Weights of a small transformer language model: a variant of Adam for these matrices.
MLP neurons of a small language model. Each row is named by its layer, matrix (up: input weights; down: output weights) and neuron, and shows model dimensions 288-415. Each number is 128 + 32 x the weight over its row's rms, rounded and kept within 0 to 255.
After each neuron's rows, "fires on" lists the tokens most often at its 100 highest values on Wikipedia text that the model never trained on.

L3.up645 [102 152 145 122  39 124 131 161 132 165 172 179  97 151 152 141  97 116 134 217 171 118 123  81 134 153 132 138 100 172 178 139  77 148 116 109 171  98 172  65 130 125 192 159 118 153  73 131 151 124 123 162 212 162 137  80  81  84 143 119  74 144 127 133 188 126 122 136  97 140 148 121 139 102 160 133  82 121 139 154  95  43 115 107 134 177 123 155 138 147 117 122 132 142 150 142  94 120  90 123 200  92 142 122 105 157 115 137  81 100 164 141 132 162 212 130 147  76 128 134 127 108  84 134 115 103 145 107]
L3.down645 [ 98 165 153 130 132 147 159 131  49 165  95 161 104 171 184 167  64 150 126 133 115 131 203 107 147 148 135 111  85 141 148   0 145 146  96 135 126 163 143 126 174 140 183 179 184 131 166 128 147 106 140 179 169 121 124  98 115 112  68 100 123 126 142 153 134 139 139 111 118  97 152 107  77 170 120 134 141 131 150 141 150  88 146 103 142 157 102 119 186  91 159 119  49 120 187 116 149 159 143 150 201 129 133 121 183 130 156 139  99 139 192 144 154 130 131 161 123  64 126 199 120 187 101 122  94 153 141 138]
fires on: ",", ";", ")"

L3.up661 [134 105 135 162  70 130 109 196  28 106 133 167 120 158 146 124 116 104  78 134 109 103 112  69 129 183 102 127 117 121 131 121 168  85 159 127 112 160 190  55 109  72 180 138 158 121  98 157 120 160  52  85 163 109 158 102 124 137 147 109 167 127 128 153 128 144 154 149 202 123 132  73  98 107 120 130 141 108 117 131 121 100 121 112 138 129 152 121  94 129  71 133 132 200 119 174 179 102 113 123 125 139 107 134 109 201  87 128 187 132 150  93 115 147 176 160  91 147 190 212  95  90 106 135 151 100  99 113]
L3.down661 [171 102 105  91 133 150 114 136 105 174 133 102 102  91 163 151 139 104  96  75  44 158 161 123 146 128 143 121 162 152 117  88 169 157 105 176 158 187 133 136 148 149 134 175 168  65 155 180 140 120 125 152 166 129 106 123 168 176 162 127 115 120 146 154 127 177 149 158 129  46 113 193  91 177 114  88 114  80 154 154 177 109 166 137 118 108 178 136 152  86  98 152 123 141  73 133 110 153 127 162 126  81 141  88 123  98 184 122  89  98 173 135 169 112 175 116  74 109 135 152  90 147 139  57 174 151 139 118]
fires on: ",", " or", " to", " and", " |"

L3.up1387 [ 84 145 117 166  90 159 144 147 131 131  98  69 125 115 127 145  89  83 133 150 220 176  89 130 110 103 128  80 140  85 184  92 133  91 112 152 149 103 109 122  96 148  96  97 110 136 138 123 122 193 116 182 163  92 134 106 110  64  31 157 158  96 136 138 104  90 158 120 137 108 204  67  46 133 146 114 133  68 112 150 138 118 110  95 128 137 168  78 169 111 134 144 161  99 149 136  90 172 171 117  88  92 114 134 147 156 129 205 147 179 188  98 145 138 163  79 161 126 119 109 127 147 153 114 117 109 118 108]
L3.down1387 [147 169 125  97 164 128 141  59 129 163 126 132 169 119 116 141 101 157 101  97  52  96 180  99 200 163 114 169 122 123 108  76 156 142 114 102  85 117 123 122 151 121 175 173 163 151  93  51 102  57  85 155  87 167 128 145 123 173 141 119 128 108 127 133 164 150 133 157  58 133 120 146 144  91  68 157 184 105 107 106 147 181 155 140 149  72 146  81 140 108 129 158 148  86 123 152  94 146 109  97 111 110 172 122  66  92 108 128  95 109 119 161 164 126 176 108 108 191 143 153 226 167 131 126 138 185  43 176]
fires on: "\n", " (", " John", "1"

L3.up2527 [144 136  85 225 105 227 119 239  83 192  99 140  93 139 118 107 101  70 102 140  96 113 125 137 139 157 160 110 136 100 149 136 108 129 134 179 109  92 193 134  56 103 179 100 150  67  91 102 141 148  76 123 157 117 164 122 123 134 139 100 151  68  88 130 122 128 155 136 166  57 131 121  93 114  91 154 146 138 157 127  95 114 116 158 169 163 191 139  80 144 135  77 154 195  82 179 151  65 145 112 137 141 157 115 121 185 156 125 115  97 172 110 143 112 143  86 120 149 214 157 108  87 145 125 115 119  84 133]
L3.down2527 [155 119 181 144 108 115 124  83 141 131 138  83 109 101 197  99  80 122 121 102  92  65 138 138 159 125 111  94 116 147 140 113 134 191 116 109 174 179  93 154 123 131 107 140 147 103 115 119 152 111 175 190 135  99 176  85 143  95 124 114 125 144 156 155  96 108 110 138 130 120 131 106  93 136  93 129 150 126 129 182 134 174 191 105 123 150 108 127 124 140 106  94 150  85 125 140 168 143 104 156 100  39 146  97 159 123 148  97 139  79 148 107 112 103 163  96 132 106 141  82 111 145 131 103  99 219 155 151]
fires on: " at", ",", " ", " and", " or"

L3.up2098 [ 94 170 135 145  72 111  70  86 138 113 103  97  92 140 138 126 141 187 129 150 121 148 103 136 104 144 134 123 127 122 136 121 133 195 107 137 196 164 162 145  86 113 109 106 135 134 101 166 113 157 146 156 138 152 157 134 142 143 128 127 109 107 117 163 175  69 161 132 129 127 141 121 159 112 157  79 122 109 153 174  91 127 111 118 165 114  96  75 179 147 137 150 116 186 157 110 139 161 122 131 121 127 131 147 108 178 168 142 163 123 184 181 115 143 119 103 117  78  75 204 221 122  86 117 139 133 165 137]
L3.down2098 [137 101  86 174 146 116  86 113  93 145  90  90  98 150  96 185 159  92  99 109 106  99 116 114 107 153 121 167 128 139 120  24 177  93  89 160 161 108 163 122 122 164 113 102  59 113 102 150 129 108 125 127  91 171  65 185 124 176 206  99 131 134 129 132 154 110 161 105 127 149 159 131 116 113 140 111 125 118 144 156 112 171 183 121 157 149 110 117 168 104 138 141 158 124 111 151 108  69 148  72 135 111 145 138 101 147 107 140 110 153 159 176 140 185 106 105 103 116 113 125 148 156 169 171 158 255 117 116]
fires on: ",", " the", "An"

L3.up1797 [137 113 157  91 127  83 145 163 147  93 108 204 150 118 143  81 133 150  59  96 140 145 121 116 120 100 170 125 106 115 136 159  86 131  90 130 155 111 179 137 170 113 255 178 134 140 131 151 145 163 149 102 100 137 121 155  80 144 151 122 121 180 155 220 176 147 107  87 122  96 146 138  88 123 115 136  89  90 115 167 145 122 146 124  87 140 137 137 152 147 139 155 107 148 155 105 114 141 157 103 128 104 107 115 103 140  72 141 132  61  93 140 148  71 107 117  79 193  46 125 126 113 105  37 164 102 154  90]
L3.down1797 [179 155 162 107 146  81 166 110 140  65 135  78 103 146 129 129 142 219 100  95 109 161 152 135 119  94 102 111 141 170 180 193 152 150  72 177  98 140 118 140 106 157 123 129 121 137 110 244 133 104 147 136 108 102 106 135 204 133 158 152 110 122 163 149 123 116 171 131 134 171 135 158 127  73 158 135 115  88 167 121 116 141 161  83  76 107 102 147 116 167 163 142 167 101 193  80 136 115 131 141 147 125 144 124 134 165 203 137  84 108  61 117 127  98 133  72 109 199 135 181 113 170 133 115 124 134 122 194]
fires on: " |", "ing", "ed", "ied"

L3.up701 [123 143 127  70 136 150  52 186 152 152 194 170  90 115 104 130 142 146  94 142 112  67 134 124  57 118 159 105 112 158 114 144 155 139 146 154 224 134 128 104 123 124 115  89 153 134 160 193 136 114  73 150  89 142 129 150 147 157 157  63 127 171 178 140 234 123  95 116 132 137 122  83 150 136 146 132 114 142 152  98 132 143 142 135 110 122 156 138 115 110 152 134 107 191 124 108 110 120 220 159 195 119  92 120 111 103  51 128  91 126 117 155 100 109 123 114 131 145 106 162 141  84  82  73 106  93 122  31]
L3.down701 [109 125  95 116 110 114 202 114  97 140 112 120 191 127  68  70 148 127 113 129  95 187 164 122 186 164 144 142 176 180  87 119  77 171  79  97 145 128  96 162 126 154  83 114 147 131 143 124  64 191 147 145 104 145 180 117 139 166 176 124 117 183 101 101 147 148 108 130 121 105 154 132 150  90 132  88 128  96 103 112  75 116 189 166 123  81 137 143 132 130 146 146 162  90 151  61 157 140 123 160 140 120 183 203 145 187 126 137 172 107 115 124 106 110 112 133 149 153 129 103 160  88 107  68 140 163 164 147]
fires on: " |", "ed", "d", "al"

L3.up635 [143 173 137 134 105 155 133  88  66 117 144  80 104 217 153 112 155 119  81 140 111 144 119 134 128 125  99  98 124 174 143 118 129  78  75 163 141 171 147 132 108 111 124 142 157 166  96 189  78 110  76 106 131 125 186 118 153 157 116 113 142 151 150  86 109 146 139 165 142  68 129  94 127  77 143  56  62  72 201 170 125 106 159 130 111 138 141 141 145 141 134 115 160 142  82 161 126 116  82  41  90  80 139  81 100 155 128 181  94  89 110 159 133 117 140  87  79 153  89 147 181 110 144 131 115 119  89 138]
L3.down635 [127 136 186 181 130 110 170 126 126 142 112 147  72 148 105 131 105 129  79 161 133 142 120 146 160  91 158 142 134 156  64  53 148 108  60 114 111 112 104 158 111 105 113 103 139 169 135 157  74 127 112 115 111  63 211 130 108 119  68 130  65 191 134 109 122 166 139  82  91 165 156 131  81  93 110 149 146 142 189 158 121 182 185 130 144 165 159 143 148 135 108 122 154 117 125  76 130 200 116 100 125  84 182  86 133 148  94 135  73 107  82 149 123 119 109  66  65  98 118 157 158 127 178  76 127 178 185  88]
fires on: ",", " a", ")", "American", " as"

L3.up1456 [118 117 126 134  91 130 117  96 187 175 161 151  82 154 146 143 155 108 120 116 100 102 129 136 120  84 117 144  44 116 164 128  67 152 136 192 154 133 130  69  79 130 152 161 124 116 114 124 152 121 145  71 164 147 147 184 172 177 111 141 119 136  62  93 123 192 107 125  67  70 137 123  90 105  95 196 150  98 210  90 133 102 144 165 142 100 178 156 118 182 136  80  76 159 115 185 140 135 128 126 169 111 113 145  81 211 133  79 111 101  82 185  94 136 144 126 116 156  68 148 179 113 100 131 110  98 113 130]
L3.down1456 [118 184 101 149 147  97 118  90  88 162 119 135  90  90  70 124  84 153 137 147 143 104 101 128 120  85 140 116 150 136  89  58  76 104 131 126 124 109 111 105 113 169 117 157 150 103  83 125  87 143 173  78 154  54 135 128 145 145 168 133  92 183 101 170 126 153 175  64 121 167  57 129 146 162  77 186 100 109 141  97 114 134 115 106  79 183 183 159 117  81 130 154 170  87 105 131  74 155 132 106 158 121 150 154 171 146  95  58 137 135  65 102 116  97 102  84  99 153 141  77 121 118  70 116 116 134  85 128]
fires on: " |", ":", "|"

L3.up3054 [168 131 140 116  60 129 103 160 155 111 107 115 119 176 126 167 136 108  58  96 108 116 133 123 156  79 168 140 172 161 149 164 107  96 134 136 183 111 108 159 114 218 143 140 148  62 141 217  66 128  84  70 158 117 199 164 113 118  85 123 148  62 179 158 189 176 168 150  91  59 140 128  99  97 115 117 139  42 113 148 109 129  94 131 151  93 133  89 152 132 138 137  97 117 128 144 131 120 142 131  86 147 141 141 123 146 167 145  89 111  94 102 139 176 159 128 189 122 110 135 197 127 187 158  97 131 101 106]
L3.down3054 [117 126 172 147 121 174 131 146 160 153 130 137 131 196 139 139 113 148 155  73 108 131 119 159 179 132 139  90 143 130 210 119 212 172  89 184 165 119 151 129 149 180 141 166 118  66 105  76 114 156 165  68 183 108 106 102 114 209 171 139 103 151 147 149 120 113 153  98 133  82 116 147 161 189 159 115 194  75  75 189 153 167 109 131 125 149 120 136 115  79 124 143 152 168 100  93 131 110 106  98 147 127 143 145 123 107 102 145  80  95 170 163 128 112 150  88 113 111 110 122 129 187 134 184 148 143 154 129]
fires on: "\n", "2", " following", " main", "1", " major"

L3.up2024 [134 143 153  61  89 135  93 174  98 113 126 155  67 183 142 137 161 168 121 140 146 113 108 110 105 138 145  69 119 164 167 163 133 111 173 119 161 113 136 116 119 118 175  73 108 118 120 206 127 151  77 127 255 188 130 115 181 166 106 131 134 113 125 107 123 121 104 101 154  76 148 120 105 130 134  65 127  78 128  88  77 147 130 141 141 164 139 127 104 200 129  75 105 105 150 241 148 149 136 133 177  45 133 120  92 201 114 156  96  70  63 131  87 144 149 133 135 138 173 187 110 111 139 108 149 132  97 116]
L3.down2024 [125 153 110 100 162  92 121 128 159 129  83  90 139  66 134  85  92 147  72  75 105 144 132 122 130 161 159 165 161 171  98  86 131 168 107 185 114 135  80 157 143 101 105 139 127 138 104 109  72 145 134 145  83  73 204 162  62 111 131 136 136 169 102 129 129 141 166  85  99 141  72 144 102 118 140 193 124 111 155 124 142 124 145 143 107 157 151  90 169  82 131 130 166 149 152  67 133 168 176 114  86 173 149 143 135 127 126 167  99  98  99  86 124 108 137 136 174 140 117 121  85 136 127  80 163 164 134 104]
fires on: ",", " in", " is", " |"

L3.up2878 [114 126 112 134  44 131 113 124 126  91 183 161 133 118 140 148 111 149 106  73 166 142 156 125 113 142 178  81 133 151 169 157 146 114 120 104 112  78 110 107  89 140  71  75 112 116 137  91  99 145 121 116 132 124  98 127 146  86 145 176 140  73 166 105 166 109 125 161 132 112 192 124 100 101 138 103 152  78 100 125 168 110 124 113 120 143 185 140 161 140 137 103 112  67 161 130 107 165 111 142 173 133 130 142 145 123 167 100  70  84 125 124 101 163 125 112 173 125 147 143 175 101 168  77  68 136 155 173]
L3.down2878 [176 168 164 179 135 124 176 101 142 126 126 174 155 113 149 151 105 103  94 116 110  93 148 116 145 157 118 104  91 189 115 136 172 130 105 143 159 136 129 133 171 173 194 170 126  87  73  61 173  86  77 155 117 130 120 114 126 125 130 136 147 144 178 132 138 164  80 145 127 133 124 136 120 171 150 123 173 119  91 146 145 136 110 150 100 141 145 116 130 136 122 156 112 141 133  98 117 146  98 109 106 180 120  94 135  69 122 179  51  76 113 163 151  83 112 145 110 104 151 115 103 144  87 124 113  91  68 129]
fires on: "1", "\n", "6", "9", "5", "7"

L3.up2830 [104  86 178 155 136 142 125 100 115  82 165 163  78 167  64 163 171 128 116 179 121  47 126 172  83  85 105  71 164 162 131 119 159 129 113 114 190 118 135  65 163 162 136 120  94  85 111 138  99  67 163 116 118 145 198 100 173 130 145  88 106 185  78 103 189 121 130 103 159  69  89  95 152  92 133 102 205 122  54 101  78 144 114 100 124 121 168 129 138 149 123 139 107 158 115 124 109 190 149 150 133 148  84 210 139 131  76 149  90 130 149 109 162 169 178 186 170 106 112 151 137 157 116 145 164 133  81 160]
L3.down2830 [160 140  11 152  61 117 147 167 118 137 112 115 131 116 103 139 143 112 136 141 121 189  58 117 145 121 100 144  95  62 167 150 172 144 144 160 122 147 119 142 100 129 162 169  91 143 165  35 166 190 107 172 181 121 105 137  96 102 108 133 113 165 126 126 113 155  76 192 143 186 122 117 118 163 134  67 108  75 112 163 149  68 161 112 119 147 127  99 129 109  75 126 141 179 150 149 151 119 123 194 106 111  66  98 107 138 113 227 148 197 221 105 144 156 128 139 126 107 207 122 111 130  88 145 149 114 131 123]
fires on: "\n", " reg", "M", " (", "S"

L3.up2409 [ 68 117 160 175 118  87 100 144 131 101 133 104 129 129  77 113  68 165 160 151 182  99 111 132  79 162 126 147  90 132 139 183 104 178 160 139 184 143 142 178 111 111 164 111 181  87 138 177 115 158 109 137 129 103 102 109  73 144 110 143 117  89 164 186 150  97  94 119 122 164 159  74 145 126 131 152 185 110 164 162  94 133 160  86 139 179  65 144 142 129  89 121 152 195 168 123 141 142 181 134 139 117 121 165  96 129 167 163  68 179 192 140 147 125 154 177 112 118  76 158 142 126  86 130 137 123 149 152]
L3.down2409 [101 118  19 109 129 122 176  92  21 198 159 129  75 111 125 137 147  85  99 102 175 136  85 100 116 149 113 133 136 142 120  77 148 115 180 139  98 172 132 123  94 165  90 136 138 162  98 153 137 106 156 162 161 165 133 176  89  49 172  87 156 116  88  99 125 162 122 166 134 127 130 162 146 117 157 124 144 167 118 128 133 157 154 158 158 101 134 159 112 126 101 151 148 130 116 146  96 107 107  99 135 184 162 125  89 109 143 141 138  74 122 151 167 114 109  68  74 139 189 151 115 155 143 162 121 189  99 104]
fires on: ",", " It", " most", " had", " They", " The"

L3.up2896 [101 141 123 129 125 121  80 125 148 125 171 107 148 166 128 125 113 194 165 114 170 162 116 137  71 116 113  79  93 161 189 129  88 130 129 139 202 128 113 135 110 124 100 124 190 177 138 122 104 126 163 129 150 145  81 128 133  89 141 133  93 142  93  55 175 156 196  93 140 125 127 160 161 131  76  93  77  94 170 148 127 113  76 126 154 171 110 105 141 136 169 134 149 109 230 187 117 112 117 175 132 105 141 158 139 107 185 133 127 125 155 205 101 120 131  89  67 111 185 160 135 130 105  67 128 107 123 191]
L3.down2896 [186 136  98 129 115 178 137 150 118 190 141 100 129 120 104 214 115 113 140 136 103 194 137 176 180 140 148  88  82 133  83 107 172 145  94 213 148  70  85 143 122 105 119  69 151 163 181 107 100 157 166 158 127  98 160 114 173 143 120 113  86 138 163 151 104 122 131 120 142 126  76 152 127 109  80 165 107  74  96 136 103 128 156 146 134 152  80 155 124 130 167 133 188 172 159  72 120 118  79  64  99  68 140 143 154 137 124 144 186  74 161  92 151 144 106 134 122 130 156 172  74 164 186 105 132 169 149 141]
fires on: " |", " is", " were", "et", " had"

L3.up2771 [ 93 158 181 157 103 128 112 116  82 198 148 120 113 180 125 109  96 115 137 201 148 152  35  82 177 154 113 102  89 134 137 144 125 138 175 110 161 135 151 183  97  95 168 121 127  69  81 145 115 151 100 123 211 173 148 119 168 139 116 150 125 147 112 153  94 144 153 110  86 132 174 115  88  89 103 122  56  69 144 154 140 109 105 156 149 126 122 168 127 117  67 141 195 157 187 151 117 153  99 118 125 136 195 128  86 143 164 167 111 138 226 135  92 134 174 135 113 117 123 151 144 147 139 128 127 137  77 118]
L3.down2771 [109  74 118 183 110 181 131 103 112 112 134 110 112 140 157 100  97 129 104  73 131  92 118 146  77 133 140 186  87 185 101  78 113 140  99 109 161  95 119 120 157 128  99 129 163 163 132 147 115 123 124 172 143 129 125 146 121 113 163 137 134 104 181  70 121 152 119 137 117 101 133 147  98  32 136  98  67 122 159 123  86 141 194  94 150 148 181 148 120 108 126  73  85 131 191 114 112 118 107  93 173 113  73 138 125 164 100  99 164 132  94 195 160 119 124 104 119 146 169 194 120 153 115  96 131 178 101 149]
fires on: ".", ",", " ft"

L3.up113 [100 140 137 145 110 112 105  82  74 105 111 127 110 131 136  96 131 192 152 143 113 152 149  82  68 163 144  89  79 204 189 134 128 129 166  87 155 123 115 111 133 111 100 100 190 142 130 141 163 168 123 113 178 136 135 128 154  86 118 144 137  90 156 158 123 130 168 130  69 156 105 113 118 117 122 112 134 143 187 105 162 133 125 130 113 170  99  99 137 144 124 147 139 113  93 122 119 126 141 134 149 128 113 115 149  86 149 102 115 115  84 166 134 106 169 123 109 138 137 127 135 137  96  97 125 153  97 225]
L3.down113 [155 180  84  76  89 143 195 117 146 149 162 106 177 149  90 112  72 164 120 135 161 149 153 168 113 117 159  98 152 150 120  72  96 106 106 157 164  69 139 117 130 136 177 131  96 141  78  97  95 129 139 147  98  61 139 158 128 105 180  93 107 139 110 131 143 133  91 128 125 126  97 123 167 126  79 138 160 109  96 168 123 105 153  96  86 154 165 157 155  71 125 144 166 154 131  20  88 163 118 127  66  92 149 141 120 131 113 152 162  99 153 173 198  82 138 122 154 134 154 137  93 114  84 104 152 172 178 103]
fires on: " |", " that"

L3.up2530 [127  92 125 136  97 178 162 136 127 154 123 148  78 131 151 164 118  55 103 125  80 111 163 132 136 152 121 128 154 135 144  89 123 111 124 163 114  95 181 105 134 126 146 125 158 116  85 154  92 174  81 156 178 109 201  83 123 165 141 139 106  67  84  83 114 134 154  68 200 160 190  91 144 150 109 118  98 136  95 116  55 115 115  83 121 134 103 154 135 119  78 124  63 130  81 108 134 112 109  89 147  24 122  76 151 144 196 114  81  45 206 119 138  89 137 155  97 118 171 105  85  75 112 159  85 117  92 131]
L3.down2530 [180 112 172 157 145 117 176 166 158 133 131  86 152 141 179 167 129 110 137 110 114  96 116 119 128  70 142 166 172 121 126  56 152 136  90 142 150 110 157 150 142 148 107  97 107  90 139 121 148 127 168 121 118 117 102 121  95 162 159 131 128 130 117  91 111 128  65  99 130 132  97 132 129 128  87 133 135 101 134  99 146 193 228 141 107 105 156  85 163 199 158 132 153  52 103  36 113 145  75 145 106  98 125 126 145 133 106 153 153 129 145 139 123 120 128 125 106 112 162 105 115 146 121 127 129 141 124  99]
fires on: " ", "–", "/", ",", ";", "]"

L3.up376 [ 78 140 160 111 108 138 124  92 136 156 151 137 102 168  90 104  83 160  59 141  53 176 100 119 136  90 150  96  37 184 163 146  61 161 120 142 103 130 122 101 124  91 153 107 131 140 133 100 119 185 112  79 167  82 145 139 164 158 144 123 136 149 163  76 149 112 126 149 120  77 117 106 112 156 137 147  87 159 215  99 185 135 143 130 143 123 127 151  96 165 121  94  90 143  57  96 113  93 100  73 110 152  89 116 142 146 161 156  98 107  69 155  96 115 161 134 144 187  87 160 172 148 134  47 129 102  85 160]
L3.down376 [101 149  85 135 153 144 156 189 118 142 113 113 125 122  82  86 133 156 136 125 195 154 166 174 177 128 129 131 172 128 122   0  88 114  83 165 118  89 129 183 134 152 177 119 140 160 105 143 102 140 150  99 132 100 111 148 115 122 124 123 118 119 107 151 107 167 133  77 156 195 100 142 114  42  94 123 171 154 118 166  86 119 109  71 119 132 176 130 181  91 134 178 200 117 144  65 121 163 171 125 160 130 155 183 115 108 130 173 171 146 143  86 186  78  83 153 119 113 132 125 103  99  95 123 171 192 180  90]
fires on: " |", "==="

L3.up1878 [ 81 148 159 132  87 122 174 124 129 116 142 178 162 115  92  97 145 101 162 155 164 124 120 106  79  58  93  91  43 142 134 145  82 149 152 112 198 127 115  75 134 143  92 113 120 114 118 126 110 178 118 106 201 119 112 168  99 113 108 161 127 147 146 110 127 143 117 123 162 117 123 111  75 178 115 133 115  82  96 111 155 138 192  62 133 111 139 126 163 101  71  67  87 114  87 181  99 158 151 140 182  98 104 156 141 165 204 102 148 111 140 129 150 149 141 154 144 147  76 132 125 131  84  92  56 137  80 131]
L3.down1878 [ 82 132  56 142 159 105 111  98 136 163 151 106 141 169 119 112 136 148 145 168 107 128 130 102  95 136 144 122 100 145 163 255 103 150 116 111 139 149 150 158 141 136 108 114 121 101 150  91 150 118  90 135 112 194  74 108 129 101  77  69 129 153 148 158 156  93 164 151 163 143 112 136 176 131 116  80 105  91 133 118 133 135 143 114 130 203 144 139 170 125  88 120 131 127 139 136  89 161  88 162 168  95 158  86 109 122 139 207 177 200  90 159 155 166 155  70 120 138 101 186 106  94 118 172 108   0 106 131]
fires on: " (", "\n", ";"

L3.up901 [120 127 123 132 108 100 179 152 156 116  90 131 105 109 110  94 189 189 124 143 136 104 147 125 110 120 135  85 130 164 134 137 126 124 150 131 131 117 123  68 149 123  99 119 156 124  64 169 149 162 105 113 109 113 147 116 150  81  80  91 149 120 124 167 116 135 128 149  97 161 139 103  92 116 135  90 144 146 158  80 144 107 137  92 102 193 140 117 166 143 191 116  97 154 100 176 145 114 105 134 147 105  97  19 119 119  75 105 152 148 101 130 155 128 117 158 134 107  81 167 136 142 125 111 109 145 125 176]
L3.down901 [124  59  92  82 114 137 145  93 135 133 137 105 164  97 147 146  96 143 140  97 121 168 147 112 164 114 140 108 159 216 129 119 133 154 108  93 147  91 108  98 145 139 125 120  77 152 187 142 153  88 170 155 168 129 160 156 118 121 224 132 171 154  90 170 129 135  41  83 153  81  81 104 161  90 119  90 176  42  92 103 106  98 166  27 141 112 140 146 114 136 111 112 114 160 149 148 175 169 171  88  85  76 115 169  98 148 117  90  94 142 139  63 168 129 172 117 147 150 160  79  96 136 165  93 191 127 151 131]
fires on: " |", "ers", " Team", "weight", " to"

L3.up44 [169 132 138 134 120 201 113 220 129 160 159 125 115 159 110 141  88 130 151 151  79  80 174  98 117 140 114 174 121 104 140 137  61 151 178 127 159 113 174  87  80 203 118 119 192 145  86  91  91 177  99 111 221 103 158 140 144 128 135 100 142  33 105 139  97 118 187 122 159 146  99 166  65 130 138 111 139 158 131  60 157  90  62 158 138  84 121 135 154 150 108  60 109 172 143 145 142 118 144  97 116 105 141  67 119 124 162  89 166  95 199 149 128 134  64 178 140 139 139  92 100  96 138 116 115 142  83 146]
L3.down44 [101 132 109 136 150 111 118  89 144  90 129 136 100  79 100 156 105 113 176 123 163 130 120 128 137 129 111 110 192 167 121   0 190 123 137 137  99 109 149 154 109 127 101 127  99 113  88 133  71  83 154 101  85 130 117 115 140  93  86 146 111 124 128 129 116 130 109 124  68 103 120 128 127  94  95 103  95  93 132 140 141 167 141 185 105 139 121 166  65 109 130 164 142 154 100 105 144 163 198 127 133  83 147 163 161 122 109  91 101 160 126 149 144  61 147 116 129 126 106 183 127 129 103  81 155 255 161 173]
fires on: " ", ",", ";", " van", "–"

L3.up236 [ 94 154 127 144  91 148  72 139  93  71 194 116 141 150 100 119 118 179 134  92 150 166  84  87 127 171 119  58  99 113 126 108 116 155 179 163 136 124  94 153  74  70 142 102 147 129 120 121 102 177 108 119 191 145 149 153 152 139 103 145 138  83 103  96 131  90 210 121 156  66 116 107 137 120  99 149  59  96 125 167 150 131  70 118 140 168 112 109  92 127 120  98 121 156  88  92 148 162 100 118  94 185 103 145 156 168 187 115 150 172 144 226 107  93 176 167  87 155 107 138 182  95 149  55 117 119 103 199]
L3.down236 [116  89  66 119 143 102 167 122 166 159 138 147 190  99 107 192 102 121 134 109 140 139 113 153 109 130 144 125 146 106  65  11 144 124 145 139 171 106 148 114  86 120 105 115 141 204 113 138 152 124 124 167 100 138  79  99  70 149 135  78 101  99 114 109 139 129  96 125 102 101 123 127  50 132  74  94 110 165  93 165 141 184 151 153 140 156 134 143 151 119 103 102 105 199  89 127 110 133 100 120 112 144 180 139 143 122 156 136 159 150 158 164 160 128  80 147 105 108 116 145 170 112 120 113 204 191 186 150]
fires on: " |", " –", ":", "="

L3.up533 [112  82 142 190 124 124 171 126 140 140 122 167 107  85 105 122 135 119 160 130 144 142 115 168 125 131 122 118 100 141 144 149 101 132 157  85 126 102 103  64 118 124 135 119 139  96 125 118 155 159 181 147 133 153 122 105 120  87 138 174 149 108 102 101  97 178 118 100 115 119 139 161 104 107 109 135 171 121 194 158 132 127 138 142  97 148 137 123 144 147 154  72 175 109 120 149  90 161 102 135 139  79 111 143  81  94  98 102 147  89 119 179 140 145 141 121 105  97 132 127 106  89 180  93 170 131 130 127]
L3.down533 [150 206 141  96 144 143  68 136 115 190 149  93 144 115  79 214 151  96 135 125 110 118 163 142  68  67 108 130 132 195 122  79  94  95 114 160 178  51 112 119 119 143 153 186 111 139  46 148 138 134 117  95 153  97 143 122 138 131 140  57 124 149 131 132  85 179 168 144 134 182 123 146 176 174 120 106 154 121 150  88 131 115 110 132 178 159 121 138 142  99 134 119  68 165 100 141  79  99 108  98 160  71 141 144 125  92 180 151  85 149  87 125 125 113  58 111 105 139 114 149 140  94 119  88 131 208 118 100]
fires on: ":", " |", "*", " Title"

L3.up590 [114 123 173 104  29 103 141 153 150 113 169 130 151 141  99 116 129 151 112 147 235 126 118 123 116 138 104  56  85 101 148 134 116 172 158 187  98 160 114 106  82 114 125 105 122 143 125  77 102 195 160 175 178 110  36 113 144 120 120 171 121 148 109 109 173 103 161 154 164 128 117 131 119 107 121  24  96 149 151 166 109  73 105 110 141 162 194 138 155 134 144 110 149 108 116 184  81 138 165 148 153 120 129 154 159 121 172  78 197 116 148 185  89 121 125  76 129  48 174 118 128  77 119  57 142 124 102 145]
L3.down590 [ 86 129 137 163 130 141 117 110 156 165 132 123  95 140 131 124 124  80 195 174 165 162  83  91 142 138  84 158 167 118 130   0 147 136  66 130 172 154 116  81 126 128 155 158 159 139  99 120 100 158 133 115 110 194 172  88  79  59 110 143 134 156 107 134 111 147 167 129 122 164 138  97 161 116 133 160 134  89 159 122  80 127 138 127 120 106 120  97 113  79 105 116  69  78 169 129  88 155  81 103 156  91  80 141 133 105 136 143 138 125 101 107  58 116 171 124  79 137 149 181 126 190 127  91 175 255 155  87]
fires on: ":", " |", " she", "y", "ath", " he"